Weights of a small GPT-style language model, trained from scratch on English Wikipedia.
Size: 10 layers, width 192, MLP 768 quick GELU, 5.21M parameters.
Training: 110M tokens, 6739 steps.
MLP neurons of a small language model. Each row is named by its layer, matrix (up: input weights) and neuron, and shows model dimensions 48-175. Each number is 128 + 32 x the weight over its row's rms, rounded and kept within 0 to 255. Numbers have three digits each.
After each neuron's rows, "fires in" lists the words (lower case) most often at its 100 highest values on Wikipedia text that the model never trained on.

L3.up692:109144143099165123111093146132096165129134088143135077153164087106142113066140129099128149061130177115133150130120175180124120101096083129140111143183109124095113112156109161119110117110158099117148096110109161131100083146154150169172134230138098148125089123138087137094124083148139109129126180135110123101141066161120065144099146150148146163144073147153165177138124061162100106197132
fires in: "until", "included", "completed", "include", "includes"

L3.up207:090155057098142094110109167168176141105092124132148164095121101091107131109160092093059132110102148146078099172106135096167151172124148123102119126074117095126147158119085165086123175185116057085157106158154096128099163117141135161069135157155125135139220056094086141116138069181140148139156112087153127184137097120058145162108102145157158168149118092114123104102183154150146108187139
fires in: "record", "records", "women", "total", "town", "royal"

L4.up570:091086146125122124109130118151098098172102121118152124121140073182085166126133156081112124147102156158151135112135084133162093100080171147125129100172112197096121136127103149148148172227143155127133126120164131199114150091144116135166153166096149126092127127125108099111172136130071098212127172107044138115124149173146172174114148152101143169106086121168161060162151083136126134115082
fires in: "however", "did", "used", "along", "continued", "alongside"

L3.up680:163118164085126183105095109149102105145173108169166149146117101153108104058165141151110127145098165121102082142140110170132058142097192148188095139123069144128102171090121095149154116135131159118125135142154160107087112075115133176132093183146116080051131167167090175124119090163099083145132117119138103164130078132109078142103178099123098168144155099139150130094123116166125102188047
fires in: "million", "however", "development", "education", "military", "operation"

L3.up83:113073161106134102133166150157096135181151119114102163183094152131115128109152144153109047110159129138084169068095128084122137127165120182144093166141130208140103099112074167176124145127122158147156146165180113117183108147127069101135089116153043166092102107121140081145154101112178078075128079062185099148112084096108152134143147127160134169127104099123183103179101131092172130114115
fires in: "university", "education", "international", "pathology", "2011", "discovered"

L6.up537:107143096141151105085137106078189099125181184088100143105136119200110182137135140107161145141082108133151055186113102132135149108090186080130113112138103126127160190087124103111169140154119129097203119076126186112121118101189109113143115113170093135137096057104134155129152102119120081091102144140137118156182070097087139143108169103121133146062190130144141077121132120092132142160127
fires in: "to", "with", "on", "what", "about", "of"

L3.up175:140150112123142095133124147140133158083169095137125111100119115142148220159082205094113104137166084137149125163105132085148138132210114103113140166144105138148122192176116047107113241137063120112136142130106199118133156103086121151113207142111082133166136187153145101162150126123170124109099134123168084133105097138154160085130116122080135091130117105096162119072179104154129098146099
fires in: "team", "another", "former", "women"

L4.up199:108122119081107115169144149172091138085129155179106211160136103117082152127136123129150089175123105120129113119110116091106150096107099143084165172094152134092098116072144115136109167207157115127120113131152167125132115071204186124092171156143106170073115177122131161087152147138143106129091058097128151203122070133132073120170137142106089124108082121130150123114142114130126109125063
fires in: "along", "won", "used", "initially", "alongside", "independence"

L4.up487:112128088095171137066102077168120165184127100101127104082087139190150141105166172110125167070099116147108100182109148135134098154112108064148081056096131174130177106098112159151112146128135178110166197173152211132090087125080140182150128073116140139165120139143160127112089144189139175097064132120180134098129085099113135096133155160099113145143134109107143101134158100132116088145140
fires in: "such", "what", "military", "different", "species", "global"

L3.up663:097126103099104127141108171123134100132090104136060122146138101083189171051123131083138112095140074108177136161146110153088174114114134115145139146122155121088174102152121100138169186100119058106091166188126127110150142122111135116146096194091144116108156136087167044100107110136125134150101173149078058113083086168148194121142173141101133104135060132128075125089114128152204104157150
fires in: "career", "football", "footballer", "water", "construction", "time"

L3.up97:089136069107097143087118096124087060155147084097115160107146139130102115102146179172123077207118105155141132134104138113147105191166183109165108087117133156088157126183110122089123138171151152123134116126117106088133134142095125084072145160145191164139125078097061139111102114162098120129083071128112197147071163128239123179139094175121193111132109140114104141125157076126192155126123
fires in: "song", "band", "music", "songs", "international", "known"

L6.up215:145155173146123169118203127145125198130194120101112161114119141114047116072194085099115188114110094158143144107146163102085138136184130189112148142202174097110168108101135108115144137149095119103086139117053054134110143139157125190039127123149088115138187143046184141106081142126106117142160161104091155147133151114115157157167144149136139090121122121108114096156106173199119148156107
fires in: "his", "after", "as", "for"

L3.up434:197098159168109117147193132194141099126139125091120177177106127104151130100142143185173109213146113073196111161168160123127120116135144115161106108170164137124131147136158156149170173134149151104107061149072101111161136154125121159104083152151131118146119150149088149131140099133061081125137164171098186098157138156122166081131134161129154152163115106131154157118148123189143170118122
fires in: "life", "former", "national", "nationality", "high", "family"